config.yaml
activation: "swiglu"
positions: "rope"
qk_norm: false
optimizer: "adamw"
beta1: 0.9
MLP neurons of a small language model. Each row is named by its layer, matrix (gate and up: input weights; down: output weights) and neuron, and shows model dimensions 0-159. Each number is 128 + 32 x the weight over its row's rms, rounded and kept within 0 to 255. Numbers have three digits each. A neuron's up and down rows have the sign that makes its largest values positive.
Before each neuron's rows, "fires before" lists the tokens most often just after its 100 highest values on Wikipedia text that the model never trained on; "fires on" lists the tokens most often at its 100 highest values on Wikipedia text that the model never trained on.

fires before: "4", "6", "5", "8", "3", "est"
fires on: "8", "v", "7", "9", "6"
L10.gate298:131149118094120143143149134137105126158141082159140133132133132162112135184129121164131155115138166141091075082148116131098125163176116110151134082193088171167075146174139141155154133113089138115094098159088145130161177179139125088155084107113076134132165136069095165124208078208134128164145122109146118151100135196044091110122085073118032154127144132116099149132108170094127141158072131086112127108110149050089125097162113172110120121126110051145120183096157131122116108135104065
L10.up298:133097165119172130068125166057120133151147171178154129089133128152109100153162113139089159141092118083144117147152155132135064127167153153134211120134158146124151145058142113133075061072136154137100099097138138114125128122124161125144080147160099120080145177092115139199080079174101084138128132102106115105078047121181156095167110158101105146097107170147127087199148084121156077086125180083148126128158101118120158175120140157112169120066141084152112170098139168149154159172115104
L10.down298:112136144145134169141106133116150187154185126129129130065109102113200122146115132122165165099110102082130117181139127173151167123130166159143132131131153140196182128098173123141121111110103151104206122111119111137101144046163181139101177189096092036093152157105115074170094134075221060148170155103118107122051062147167157164207131106104127168120131134152111116106121159109121140124122160134179153126162075129135142114156135172143141155116116124078143126115148126166129123146139101

fires before: "|", "|---|---|---|---"
fires on: "\n"
L10.gate230:145129082168065154174109095178133143113133140162086152122074101149133108069079106161114140118132179099190095168122191141133150146138141151125129100094080146087170095103147103087154121095094127093160123140170117151100099107133123070143096065166151193122158122179117206172184120159141116098099122077102098104168130202100144114063155105095139172119158136128121135129102116115067131164164138091126171045161122122142152144149144155118110121082105125129074113108043160134130146169155124
L10.up230:165142089185143115125114182080158075150138128174122181139096075151135108121091153159126163135114113138148117153129108154108168128097095141156113178151133141161164094144099122061125156109080137135110070162135192163134128174105088132128080135083127160108141138201144174127117132088158126070131121120090145145138049139096051113114156104096108156120170106091138114093165124073085078073193119198113131131125098095106136125151150192069122131102139101046131153195133119143111138165133180
L10.down230:104098130120108152160118141120101121155189186106129128148112128138162168124078118111120083129167196124076124188235134146159162128144119030149121119136158065113185154137112101166148108117116076087175179156113147121162056091149118098163106130117117159161165109104097150134094119108148129172143152140143131134161095130126086099065155126107120133073153133103156157121104155110148148100095024113084191084154114112103135090157129100126139132127154147173137088147053106148127150139180095

fires before: "ence", "ition", "ing", "enc", "ed"
fires on: "i", "et", "ib", "ell"
L9.gate371:114135146106167114180109085088127142147132131171166113101166106170187083144169111130175146095116090123106110129113152144135110143076123074121128177105097140109136088134147173097151175107100146134120178122176076135111138113153152132118077120092174140156106087145135177170126136122122131147122136160097110145079117155096113107028122183047126133092092117124095123096064154127073116106126170139128193115201138092131195151118169188139109094098110105065121139200152113199158114169091112
L9.up371:082144064168169096159101144079130122093140098113185181121103135133160135080157106143138141071164099109175053106121165126136105122135087138114135125083080134132137145157166122094152091107100150067191133139052154170185095158157151134089155220093147117104069108105143125173136119178120131153158135084147125116090125135088090137090137129170117099112138101069167174098172112167127102122154194075107133090122098124057151146092110106120145140163126189167112151099125147157105146090168112
L9.down371:110123120068097141135079111118123112116122060104075099094138072126110075148125144205166097174122124122103174160140080136155141100203142132107185127114128115140082137058112128178148159081172136145143127125141145083114081090133089137193158111082177071085104170182150165146101166113152172072166138093167153112140133106140107118125124115066136132118134102136106075126156164120131122119147150159191197098111152121109156156211124144113137148091139127129157171095177113093142175073117091

fires before: "=", "-", "\n", "P", "A"
fires on: "\n"
L10.gate127:153152100126145104123120198132132108130120107146120127103111015149094089104170173113147090115102150139134148091097152156148155151121115122130142146179101161128154135125122170145149135091142169062172149177130130171094062170158072128129075095067090087117144071101131161127139101153105111185131153117120093085139099151104148177100173147124094145114173157116137184105132163146113118119097121136075170149173095114100182156133126128089111145065141111088028183157110167180110184167135111
L10.up127:097093146145077123139156128146144111125146136131121138082118088132167152096160190135179108163121132132118167173176101144136120096114123163148106138195153110105175099149137160178128121155167116093132118181115139154106011131151119096125127087111103117168152055112088145110188087158130144198090178108139148080159076175120199132115102146147121099123087148117158131085150138119180090142146148158183151149107102101131139132141105121097085160094080116125058115108054160178112189177113085
L10.down127:110134146170120096064145111143112159083112090103151099204118126147116104093126096101121094125130140127125226184165105137142203143159140101134105140108159154111116107133073126171086110131140103130091182131106223130099180106095080124136130141138121122167198160106188115121135144090151125144087128094137167110186085106091141146133112081135153123153091144139105128140103026141146136136097080145175119108138113070115128158155107133074104110128103109185173123096079135129095117208156075

fires before: "ister", "ist", "or", "oci", "is", "b"
fires on: " Min", " min", " Har", " ass", "overn", " Ass"
L2.gate180:096075160154143107175170144161179136154115117099145180136124064110156102106112106105150125165140127142089094143091178129152107110115152101203051220104099178113146119131136147148130085125127091142136138141086120114140167225118117111099080151084101148113055124130097146110096118153092128110107152150130162091155122101163191171081114164139103180116075114124201103122090086158139151123122136115155168117120121065124111153153092184198122087119158133103117186103105102157123093135144077
L2.up180:145162101133179123104166136103094138126135157067124117143091145122181141122051133061124105183095095153128133093142107134110098098113104114089142063156128140168119193125141180078131123115084109112134161116097082100137188120177125113139147074149106102104134162103107106112150117168127174061058153136141123087184167136097148132123154115141122154114131165145190202098103084145138134142203214090149169165136170173142117145138138143083080087168133124147074108132123140163091170109080174
L2.down180:144169171116172133103179143162132179127167169147134110100110176146174124145128105120096073159149102217099068094076161132188055114098179120101113151122138123114136099100081136122114131112085133123120117092079157066131142119109209109149093124102154131101157153051131111144107089176164115125171131124086159116168142115128184221099157181118080137116111145155155085128139099185150156070106139101180141122107078132078137150147131102095115116151114119135128091070155083113101162116136123

fires before: "ic", "ics", "ical", "es", " of", "is"
fires on: "s", "let", "p", "ol", "as", "t"
L10.gate189:092180123040135150094054141157153110111108155136077136110110137094083157151110127128141166119144101098169154059183160096156151115118099092107161111105127196136123153138099121105072163111099103064172170110111137109140199146148100171138135086083087148100137113128093193093120089103144094124105130112116127170088105120105146172100081073156075139112148108137139116153083155123092174170085118069131178110120147108144131160107139143098101098061181108090092116183108127100092058125092113
L10.up189:144146184134125186089103128097111053144171120177131120077157127150132077054112085172140177122150111097121138106121143186131138143117107087134139131130055141124089163201174126125118139114104143116140107083157096129137110184104160159106094111118172082133115133141115113076109119184090035106138169156146137136045105138152116098140135130109059128149100083126147139145142168117111047154082118123100130150099105094072171148033134082149145124147135114109174104133104144133079137107139176
L10.down189:162121154129145143099111156105135115183103146111080146070170063104093167110110081148081115143090176129156132141132095142142093161136149084111119156153108106098049194133168086085079117064111082158126103172057090137146116138144084105153082103042153210130108156141125108185169105155148100167110165109122108155125132132122175117119186114154120081146123101106090092125105117115143081144112110149117115090148153112147194153103153081136101101159083130138109144141088193099095125092146194

fires before: "\n"
fires on: "==", " ==", "===", " ===", "====", " ="
L9.gate293:102168086154078125123098116117158097161077094085081092147119085119106102144108105186126087115184169122181129130144170154163181125122098158128085084119154154131123125139111174088143149173099134141154200139208125117105227160121082090135142112064141165099137133120094083126138132133057128161147127138086153149120125163164094083140115103102095144106111155098119159137105121081157211140204111140083121146176120135130157160167144168124127103086141075136115168172164064155115088117118129
L9.up293:105094108196064058070160150144139088126117105082089116141173140164147099149109123166151105107101111137183148177163068190164165108179134114114103120100199132116148130131103155057108111121148083144123181130161150146131173125153105104120127146072105147131172157089097100130137196157112092140148166092133157114170187098194118107133079096082135176121097176114092088123126131091153113163219130145127102171109135106112162131101124116103156066140118107133122066086088122085142120112150143
L9.down293:101164150153160127090150176145109194169109152117096179108151156139144094157147134151155082112119207169169153139143119165103166098131127094130205171121102094162159129147147113113144144110197143104120129103141119152114107146128105113098150088082115183172167174130169139091117126151128152192125119115112159152139078128134113182104091068064118112091094139113109172153144120082149126143161134104177182159082099130141139168141049136096083084112076166091191130188086089147147181138147182

fires before: "ic", "ical", "ics", "ist", "ists"
fires on: "t", " polit", " art", "let", "et"
L10.gate383:097120155156117105123056137102083072117133150105119140127131174171126079116148102118147110089081119168094124119123124191157147173145119123122079089167173168162115145129070134118154153116099103115165135165086126138095101124163144094104183123049170076111116135173122139144086124115070162163101135154090163097094137129126114109181122096120083174129172052110151203101145224173130130144159141063108148157137185136161079151131204146119146058107125083119138125175133155123130098129131115
L10.up383:121178143118114099102128069111126085061099170091136162113146136155131145063084099173137096093069090155093164084142177173134099173073178070140072123159135134144151100122156092174167163145159112107136151098047092082118220121160167062130068128070124122070131133159116155151126126135150187121071113207123155136091104129114149129138160127138131092156120143148163173108113128129125078100161083116077133105086122149135138173144118116147117105129145106133115056140130104131099094134109138
L10.down383:200127169133102150121094130108054161070216230150091070116082154107108087071123136138086132075098146149149174107095103077149117122148145182142134111157108117135065080140091067085156142170139123129119117064126120081162118144073098081123135110060134120132148137074115138176105163132072122168113118179106126150149124105102155144097090107156123136177105129191103100148069172106118087155070093129130136123081116154112117131142123141131133101110127096123115172104114104124119134113092094

fires before: "ition", "ed", "ect", "it", "er", "ing"
fires on: "n", " add", "ad", "d", "id"
L9.gate109:119131178144103087183155124155143081138116114141129105142126110098141052071146137110111096169145102137161104117063159133122143117204095160159152079127117131082113129118112130107124160176138037160176123161134106152141231092186160110128131076103130124097113111134106114153171161177093178134143151054126170136111096110129115142045159117074112105099126046098111133120124129114153152105136094112144120118106090098081104105128102140163082111102155111103059129124168087121075161134119066
L9.up109:064127085142110138163099143026082098122132125112059103136092089087155074105151066168102082089119060145116144097100112132134125114130132114110149146117177137074120168144125194115150164151104128182136191121162077105158181127139146112112109162078157153159111089111115113184084103169084133131125158075089096165118117131163154070118110157122101136108147049095142062114129142045106135110091141149098166121172179093097118126148117145151129115092143095125140135097092135166147144091163116
L9.down109:127158103145128140144093095102143089164137118133091136109109084164175118111118121173109120138057079144152146102125143122146095145139169114072145096137106126157093121057177134122111094111184149147071126131156145096052114130146107111160150221134169130122131143081131170171145147117138154072116114130087141036117172105136139062140132094074143141118186097123168116141120096148102121060181171171168098167118114132067148155108150176135153180128117169172188123160176135139177178175132114

fires before: "ut", "hn", "ts", "ond", "ly"
fires on: "ec", "rib", "ab", "ib"
L6.gate185:071098093163102139109061090115108039176131040195112172137127116179130141117109151148176104159103128106104109114090139186115138124113109063103163122181093130131124088165098170091197183127055129173129155172113135124080115103124101109145142097123136098158100076126120059125102151119101116157161139123126104103086183103141099127105130103168132138133115087145131120127181129151091093177150153169141123107180146124085109065144228147164126145104121061135125126171127137135135123113134130
L6.up185:053109080119084114081077082141119097124099124131077172124111142145134157105100157201147136118120103145077089157134118145099175100178114105117118105131148129170091150168133166114145182108116112146139104161159041124124124154138002144103151098111167114157176125135152083109076113073148170092147143136132050075061151105109114147143103101153157113165141089146108102094155127136118189162112122079168124116126123098115117067097154126185112144161142114200140104134161123108085130147155133
L6.down185:143096141085098095137130176097090093134112146220178149045109183134119117099128142142113168123089130098058148173131096146098097114077118126161142136127197137181142137202128076101174107153180133099109104101138131176103127092059110088109133091174105157141163162119154151108137124098126116163130096129120057115196168086136123240121055120105112125103134118153133125124136133122144171090143086177101113129086119095093157168140136115107153132115108125147107196111156131144109106134089137

fires before: "ar", " the", "l", "t", "hen"
fires on: " At", "t", "it"
L4.gate54:162174158111199164160110156163124148176149133144150076090123135155131102138127138138079126116168122158088110157161137123099168120118137111168085121132176121249105151107120065108169081140205165144193086180121168161077117150052134096120127147091104149097108159122111096114183083149151099119150134113119122124122066076166146138104168140146068150141155099088126188075096134108136154130175106090088125113123203147138145190107139150104124071116154129076138141125117122132128099148146121
L4.up54:090161155118105164174148089212103170126191141104123133118062161080163115062111152099118133125155157163087126086173102181136156093114090126158119120151132157171090162150097126186100150110082145134135175140111099072142180083114145125153134126107142123108145110134113092110151086144115088188150172158173136086165092170177137117125148152160092133042143141137150135138114106135125124102125084182121143065196171131168119123148197158106115153104168168099083128112190146178118137178106158
L4.down54:144080099117117128141120115147147190158103162138142100143138091143080115089148079145130116126034110215138141144128048137099119162082097116148127121114116112104080121119176108089107111134159145153106093097092140139159141069118129126166112113145181224169085152150192134183075138147108140103155142138107171174189145072078155159169080131131076151140144093097140109108147190168084130175134145162061172111091137070092146116126135099128164100112143070087098116126118110109118121123114128

fires before: " |", "2", "3", "4", "5", "1"
fires on: ".", " "
L5.gate83:074161085068164086178152120122161139185117167167154068139137123193129095144096117148113131141112174139136143180145153175128149125169043163124065152140050170107146093125162139185130096142149098123141134079100079128134082156149146175157128181112088153077085113148147169123070201148076100153086148112135178140117130102126118128102160121127094170126120119104196137121107129160181178160100155133110177117134130120144135202156167174142134115135151117173147095170122142107128117178110098
L5.up83:133136129143124110057094135156127059131081114148112129116151109132126132168090103132120150173123164077103140141158180107135101094175124089128092214064165160111141151118161110105114088147168068156102105156109130068089119122108122181156190130172164148156139188073161122063125155160118132108147136124131116164085164080146090133143097175099127119101154094158130093152141175107123120112116086105108094097148108154143145097073114185143149159082082075142153127071117149226126131057091112
L5.down83:116201162151111107113169173165154112101132111169073139170091116119194160164152124106155126109149082117076173120115198122108133154136085147160190145162146132214184158170126183115159109152102185137090143137152136151087129079090083108103111137117142066122132127104150095164138118123093130113147136115089158131119120146112141066169146142106138149149128085215104140143134159139138148155106118092134080144121134158139133130155113129116106194144074127108184055135071201128103044128134165

fires before: "4", "2", "3", "6", "9", "5"
fires on: "9", "8", ")", "re", "le"
L10.gate269:128101143103148134128133106107123112091059152107114115090113124135157144161079099105180131120148138121067115080116164062151128141184096132142106174171098144158103059163110141173092166160175127146133120104100129124118099178128171164094135127146038173072083119143078048103185111087113104189118155170115110105143180130163140119088118108105123099148156168106132205089085159145153096153137115114136142128124101149165170209187084183181119132129175146115123138141164116170089131133145111
L10.up269:204142152143090141146091091161110070106076110157116148146092114131125104110064126116171127177161141178041082089086080086186057126156115089184132174107118077169156154171114125087186162154147131123116137165134099086148131135087120157077134186134132165132155162121075163197133111156149143156121131128072128142120110129101101120120065113076179128116109140129032137187143144076142145126144085100127141136125170175133105179103127141159112118155169131150128148145103118110161122129138151
L10.down269:164151123158144151135132097064187189155204122089124143144153149169085095106223141164156189114109090085138160133138119098058137105094122128131093094160127097099128173113114134092103120109070149130146158096209094161138129121113118122126152136093116017128142134115175108088097176102122149057105142121130118128129079110153112131120144165103119191084176104169108133113104141193177162126116160139086139116129159123126088051097119112099144109155079117110168133113156161096094129123090129

fires before: "-", "\n"
fires on: "\n", "-"
L10.gate250:126114126202085087115159156085185112103118106104119149167099102178164175049144134116168078168122120083127107121125141139161135101111110158067146165115102127127193107193186072113171149165140090115112152120134072133076110091157132060125105109095121093112135131097117147147144116134109179150114109137143120116186107135151141130094184093140181159126188146130131113065148093159133120075163197174114163137129177123177168165162188123099061143110184153117112143113093109151147109159128085
L10.up250:120074146132117112116126145109138123077140080143067148146103077156076095109177110130148123164106155142168164077126132108182113163121121121156088099161193205169147114140055127118181083178194076102085158154127145177083073136143101127148105144167120155130175137125143133159161174121095133115053112127161120138148149114107167189102146100147135137141120143132128107143128093177144092166084168136160179146133107146096080172142179157173139171054110073116084127169116139172122124160182113
L10.down250:073094162124095076106101136116138180092086214089112160117100067079195136117112120107155092171144144119121152129163164134092120142103145075108138185120138107101157160161195138127103166130100151097149086095170173128160130122115097101101145160104158076133136191135125149055143115142104155124102109209108140135179136079099082124112128130104138152125110154129105072091123067128165065082141098139111088134122157125151184124142115142120146122188127071109134071095062117092161114155170083

fires before: "hn", "am", "ts", "ess", "ly"
fires on: "ec", "gr", "or", "ant", "ab", "omen"
L5.gate201:082115078150132176094149185161148071083115101104186138111137126125162130092077134156111068104161135113145119133176160192170052098137110155105101107106093144160123125090133130142194161071046079128160185118135081112082106178165119143115108156177110170093175147124133096126114140096116057116149141115143100154140129156122121117101135111086159162130145123121168061136122141150092165119098167080141131193186174133141132138087139105173110104088136137115096099117134098083115047097133167
L5.up201:047152136116160136170109138146141139177092108082108137139114115092115146111124179095093103185113134153098140186093126083081161095121129110073107171064160097114168123153095102133129163146119200146098110172150153139138119087141136122166111123128081169121109155164155134104134093051135085118120114099116126134115102112151111115092068078168108100074176119137141117133079088138174103047084130098142131131162114166092149110075137146175085143165146174175170169092080177222121116141131105
L5.down201:141089142169126150130159094110106052182111106163107129075097127163145061128093146159131139088114137107125139137169110136058096170126103114129125147111123153152104111164115135146171129121168093187088154122142128092103120123097097185134124060100139128117139062135116151182124134186119175138160116178178090128087160119188173152134123110110100110197145123073128142124065060117088149147214112173070181123108145163152131093127113111186085159134102115106164123163183138120096131060099132

fires before: "ate", " not", "ge", "ates", "ade", ":"
fires on: "id"
L5.gate44:159170121096063182123088141160134151127156116115189103152122183119090092098083092167101115137137070125138136152192127073085136129097156178137148134202115130139110126098132126114197145137138173137132120163108091147192130203139072122114052107115171121125134141110132108094153086125126139080122119104144044049156091138120079114162186092102137122141118121148140120105082212134082158117113144182120134129109128065181082176150153137096096102103077144151138155124105125151115117130100096
L5.up44:180169155155144167126075135128099179054180112158176166087068152106087092110112125129093125102114186107150099132163124129144082131167151107147080152140145140074152080139133134119176106116081164167098160155127142098138128175103102116168168155116176101125131147073130138095112131154197121135161150097202151232123113101082126131169138143137132104170124130142117146137128158140066138172131153102180142149119160049042190139110108123142113098116069168154124112160099171138141132122120140
L5.down44:105094164067128117132141111157076151099046180121102150116095099148156107161112147116113142098150167138085101101116124150117127145127179089123205204081166077125114159140117102167157159145152174080091093142128119079097136090159125107110134140168161134119094136154110118139090165105106099161153203111104182152140159130124139129097077172119136158090093170074126174121104122147143060071112125127037125117129137187163093103122114231119132178142176140100142132118137121141116168093162132

fires before: " as", "v", "for", "i", "form", "m"
fires on: " per", " pre", " well", " km"
L6.gate59:186094183121055141142065095121136074156139115072149115154100083142085159091127173133167124148099122155227161110111116120219175157185130094173176114102082162099053111163118098108150118139164119105064141128109158104137145141158081148167085131125069192146149165057116140107145148113115116144065167140117129157102168133116167079139123136091130145111180136161159147165107139094108153103147126137131145167108087110095113118150126149170085125101109130132117182092086110089144118133111114
L6.up59:093138182093130098117093020129169141133134113080130079133096097155114111201063164085097094109152130151178082125120122093131164136175146130171138096157089156093110093106100139170083096116120129097067111181133164076071186139116095180130119118139134140137147085127097071124170133146114118099140135112111164150134142146122137044122139072122109114145158129187133129088124114116155144108166065099118101162135061154070173168135159084085102107116160117125076162083131113128149101070122112
L6.down59:170107141154105136117168120124093134145183148112132150098088117119182190201102120140105116151148069129151178118104065105216204169115115131145095119115072180097097082136116105107087092117092139128054194118133128101138179151127178140151165120145098139100116091087113107193097087135121144112098100079101175139131123137115116133141177114095099136126084154191123140191077129056119090126140153120143110147123090130127157166137069098129137074159095123089139143052091106106146103143130119

fires before: "ess", "inc", "iv", "im", "ince", "ed"
fires on: " pr", " Pr", "L", " J", " L", "pr"
L9.gate241:094138111200150095136179162066177146081135107117119106146197110147184120114165091137110148077149170145146173090075119162143120101136080119147149077120126136150116122137166124133134063136092113168191162098175087117119127131169110178095084082078063065096166138123113140055110122110142105118116120099110072108076109162178145148085202134148103131134195084152095120145103141151166153077124134105155118088113119148140103116116108091083113122103149135071150111096175073102137173112147138
L9.up241:085158127084166100142145122108186112093152127159126102045123158093151093143192051148140150111141131093161133102156180146075071149138080108137115134089149175094157140067196169158103106136097142177159180145126161144087143127164144160136143141104131164155160129107133125142106167135144070097133163063142149087051129082102149123175128122124156137131113179087197092194142130202186163116101123103132110148155099063115113146128136134140096116126091137154144165125148146094089132130102069
L9.down241:151100128132152166191183148114136168118210197123098139123152114162189115099156132134075121119111131098128113168156141119076161140145110144128173046137152160111136151148214126181134130124104157095145173083148144102100220153093182150148164144108093100081133089126155135064158184140126134105103156112147124109174081096127129100130165154144152108128139176078143110150033124135122121093126134133116083115116081128107142157133159129046128081126141121095130148062178093153157127155139146

fires before: "\n", "in", "rib", "ition"
fires on: "===", " ===", " cont", "==", "d"
L9.gate254:153125112153091079057065162124086100112128137156142097109141141107143137163145140153207132156123084089158116075060179169128114082100142113100172099134076118095184126106081130104153135069093132207135131124167163087108155088140134106141162156144141140125139104106152149167134137122162120111133129081089144173150152137170086127079109092103071097128171094133104091127097113055116152093133184152119192125175108071068177099143107107107123093149145040108075171106108124135135124111107127
L9.up254:104137115152153084159130108156089102156124160104123102159166121149151120129133104163221165074135069113174160114079149115152092134130179132129156096091123141131097136211104146108104179162082047130135145117213130111121151116132095173136140108138130072123131071103093126110196100116106139134156206140113196169153124150177088059146165129156158104114164111042206122178134085115117171150164129144102093113127133121149068151146128129151166100119135104121148106104134148128124177103121121
L9.down254:111173122144162165126105152096129107140131123155096164173131198148170086118129164156122154162066141159146157069167096163163092145068165088104124111127144145156147145134140056101111120095151167087099128185147128044052139144122124094130148083178122137135177115113146184134120143131090151095135114123101143096162055102176144158128146149079158161089086134119113149145105087122106125083123120136186151138206100143091105103137144119141060114173055146137179131117084140105097098169092184

fires before: "i", "for", "man", "form", "c", "ular"
fires on: " per", "er", " pop", "for", " res", " Dec"
L5.gate91:145083192168171138145139103122180136154172135070121077106158133234014157104079156116128145184141162107151114159125112162123168141137134131134102117154111169121125148144088095186146130172129080082094119174117117081123161136158127103148092145162101171120066140196140101128154130111127114155162117117087106109161140146076130171122131118114142163079179146095145109129131157122129142119119149118134160134083078112126080172125139150167114076157163047092106090097084073125144100123091081
L5.up91:104134112108126187176148121168156175091144160114215133137104134145098121072093077167136141101076072185123071170132129143160133117126134122182121149087156121101131170094135158162170097110115102109135140107099151134137116100064117111108071101114140157124141145057120129157087113211138129126107111139106155121067147060102135141116145162072160123109040149156199069128102166165077174120175184093154156102094078138113137147069174103126118133116131121113147115143067134115122143094147123
L5.down91:129135122131113095157161138136179166132179209140157183162141148087110214164098117110078189118140097098129128101106097128139145105123090182187151133141164170138109159181162109077156095149151112130095144118096138116134135094095134116143184163183096129107137148085194163151098098121163123121138080119131131116111200120094120108146114179103147118105142120137124133073138070140105219093085129166198145135034060071157113152087130108147132146111125151117151127146128140100153134108088079

fires before: " to", "on", " by", "gr", "qu"
fires on: "ing", " up", "ue", "ed", "se"
L10.gate322:124121131122154110074137143044119160137167130114187126143149110127073170188111097182102125147122080145131172096104167162129143121141158136186098106108181099118133115122080132135114147132098068161148105125132119150111091128193136133098121077116103138069157102155104106119184135134123104130080129104119086084156088145141128101082088124172073089105099158089163136064148134138146146125123097171114164071166086145118182130123094097165088108079163198119116199108145174063113101110201072
L10.up322:134107094149140094145133142133090142175116150082109168071123097176121143147065137149138107112134148180161150080124148134162072148153104144109158150115113177150141061152090182140140083134147125111153052154196135132163099108112073091104108136134053107124100065108125113113199141079087102111153165096146103150157078149134130123131139113089140123099106091093143086060128162141172083109109135111078147131169143108085109177064082175223114116152148101181138149153166102087119127164125129
L10.down322:165115128153139132140138114098076080165135163134136130205073128103214145171119137170146119117107083107072129144134072140194160104149167135147137152136158185140106121178138085105169139100199093139082116127175119127174117151099135110135128146167131112077126152140089164103154123132078170100113137132119046133115112178127145114095065072176095083136155100091117108121166147096111131128123144104135113096079072142158130090157171132123104174128190170188172156097180091115152139110146202

fires before: "\n", "l", "ct", "u", "el", "op"
fires on: "ro", "===", "t", " ===", "==", "in"
L10.gate228:094146073117174144082122133121103113161077090110167126130131118106134114172112183119186127143157151139114117116114152159168132091122104128111085132171102154135121091124095156082079181112120080095157167155128136165137126131116088125119089086155107141134154116105151088154123123157119110166144172063084135171129139168111103066057100181115103139076133060076108144089107179133116155123142161099106107178208106120117157199136150076087063062106142116111073128119072112134128187061108090
L10.up228:117154192131145085130111139074143098122124100077178139114177144148167116114119134207149098146100053112099087092128149142152087118154110148122175118081137117096131118082120162090121163149132115182125111085130058097111163155120108133109162111108123173144173167106132133145186155122138106076136119153131082143131137102203138064168161143095108137121122122099132106149128075199087161141220192129104159086151147081049153121146138125158078097163114123116117076156141104170108124199092131
L10.down228:105103136106102069102113191133087128160199106159147129170123152103158072138123168133106155128114147129112086154148142120135077075153127150155155117168165110172102094086131120045112138089098140172135179098140115067156161200150106116127151069103112145137175130127117124141179171159081149068093149114116069135161134129218074130116116135078167118080128094073121095155151151113173138147131111103210165106150111131131166129137096170103096128187074129121154174102123110073125122154151103

fires before: "c", "i", "for", "form", "k", "iversity"
fires on: " per", " un", " dis"
L6.gate200:184124066141071100151099141090100142160156107111180044128109145173095128081135104104170174129156131155166142169167115077154139180176095125164070106123066149115125124173067110140141074178152065139051132086131162175152145125096138104083123085084082170182120167183089111145146126181147133091107105128120122068104147119098109149127132111078149084132126143146127126107155113126082160066127114138145137089112126140100084178139160155132144104109133130119136092161112146111145209167138099
L6.up200:100131064090148091173121106108155141107120130062111114117048150133075150095120142108147118099162089114118144139119135182164134114176140190098098152118122154153077132123107174118135116116111112095082125135108106103137067176134114110130083125175115188115123074118147097095114192072180162190162109168127158181077170122076134140102151158170107136118119128158152135140073143101039150095084130093121070170105155164148102175157128136174062102113168106113108151097146082111108141094163075
L6.down200:197115147178149121140150114138148096176110150107155102166105092166157185091162080040140174119136165100153155118113141098137155172110108167133127091113089138096116135149101098103138121147181113146110154127072129064155134084108137143113155132119133126182133110151085114123122109149142194066074091107144172109137185068097131102169133137171154101142204123177082143163156079111102187044107121095138142161104118131150091140144150113118122089133175135118157107192141087162145188084070141

fires before: "ate", "or", "ory", "ates", "um"
fires on: "id", "ict", "em", "rit", "oll", "use"
L10.gate115:123133150103104109195121107066133157122112098152129105156097139107112051153131172133092151155126111143140083118154154142166153168114077129094027183129132139114160145063126142090119129108110192130071141144152129180084105122128116138128196106119196174113097092093131211127160182132129148133122088119122113126135132065114117156106148163158101116116063171167202120107146133135140106078132167137095125122085128149148082140205161116146114138129118149087134109157040108099157088109153081
L10.up115:142135114143103167149133176101089104083130145130174099133086117115141131114150143130132064099147114156074060122152135179132131060140076088184135084105147168083084102077158137118089146094151130175102131084178077131126096119111128103145144132099113128167146201112160123097105062100111101169092169131109110174054110130084124086128113118119061091132115125135135153144098164200068116114154178124161154142147154061140217118121118175134096119094168150062112158153111084106142137104153135
L10.down115:132159151115097080175137135186117143111192133145137125131149090132141123158116171116141185153113172130100116042160130111096086084146137177075104150145154141089118127094148094122159143140105183161095137154122126142131176163192195086147208122161139104146126134056142164110118091184071116181123095044139165090145140104126100175126093140135154177093095115117190153174083118149112142158222175128143151138116185134074125127078125126143160128116104126143120100118143097084128120112132087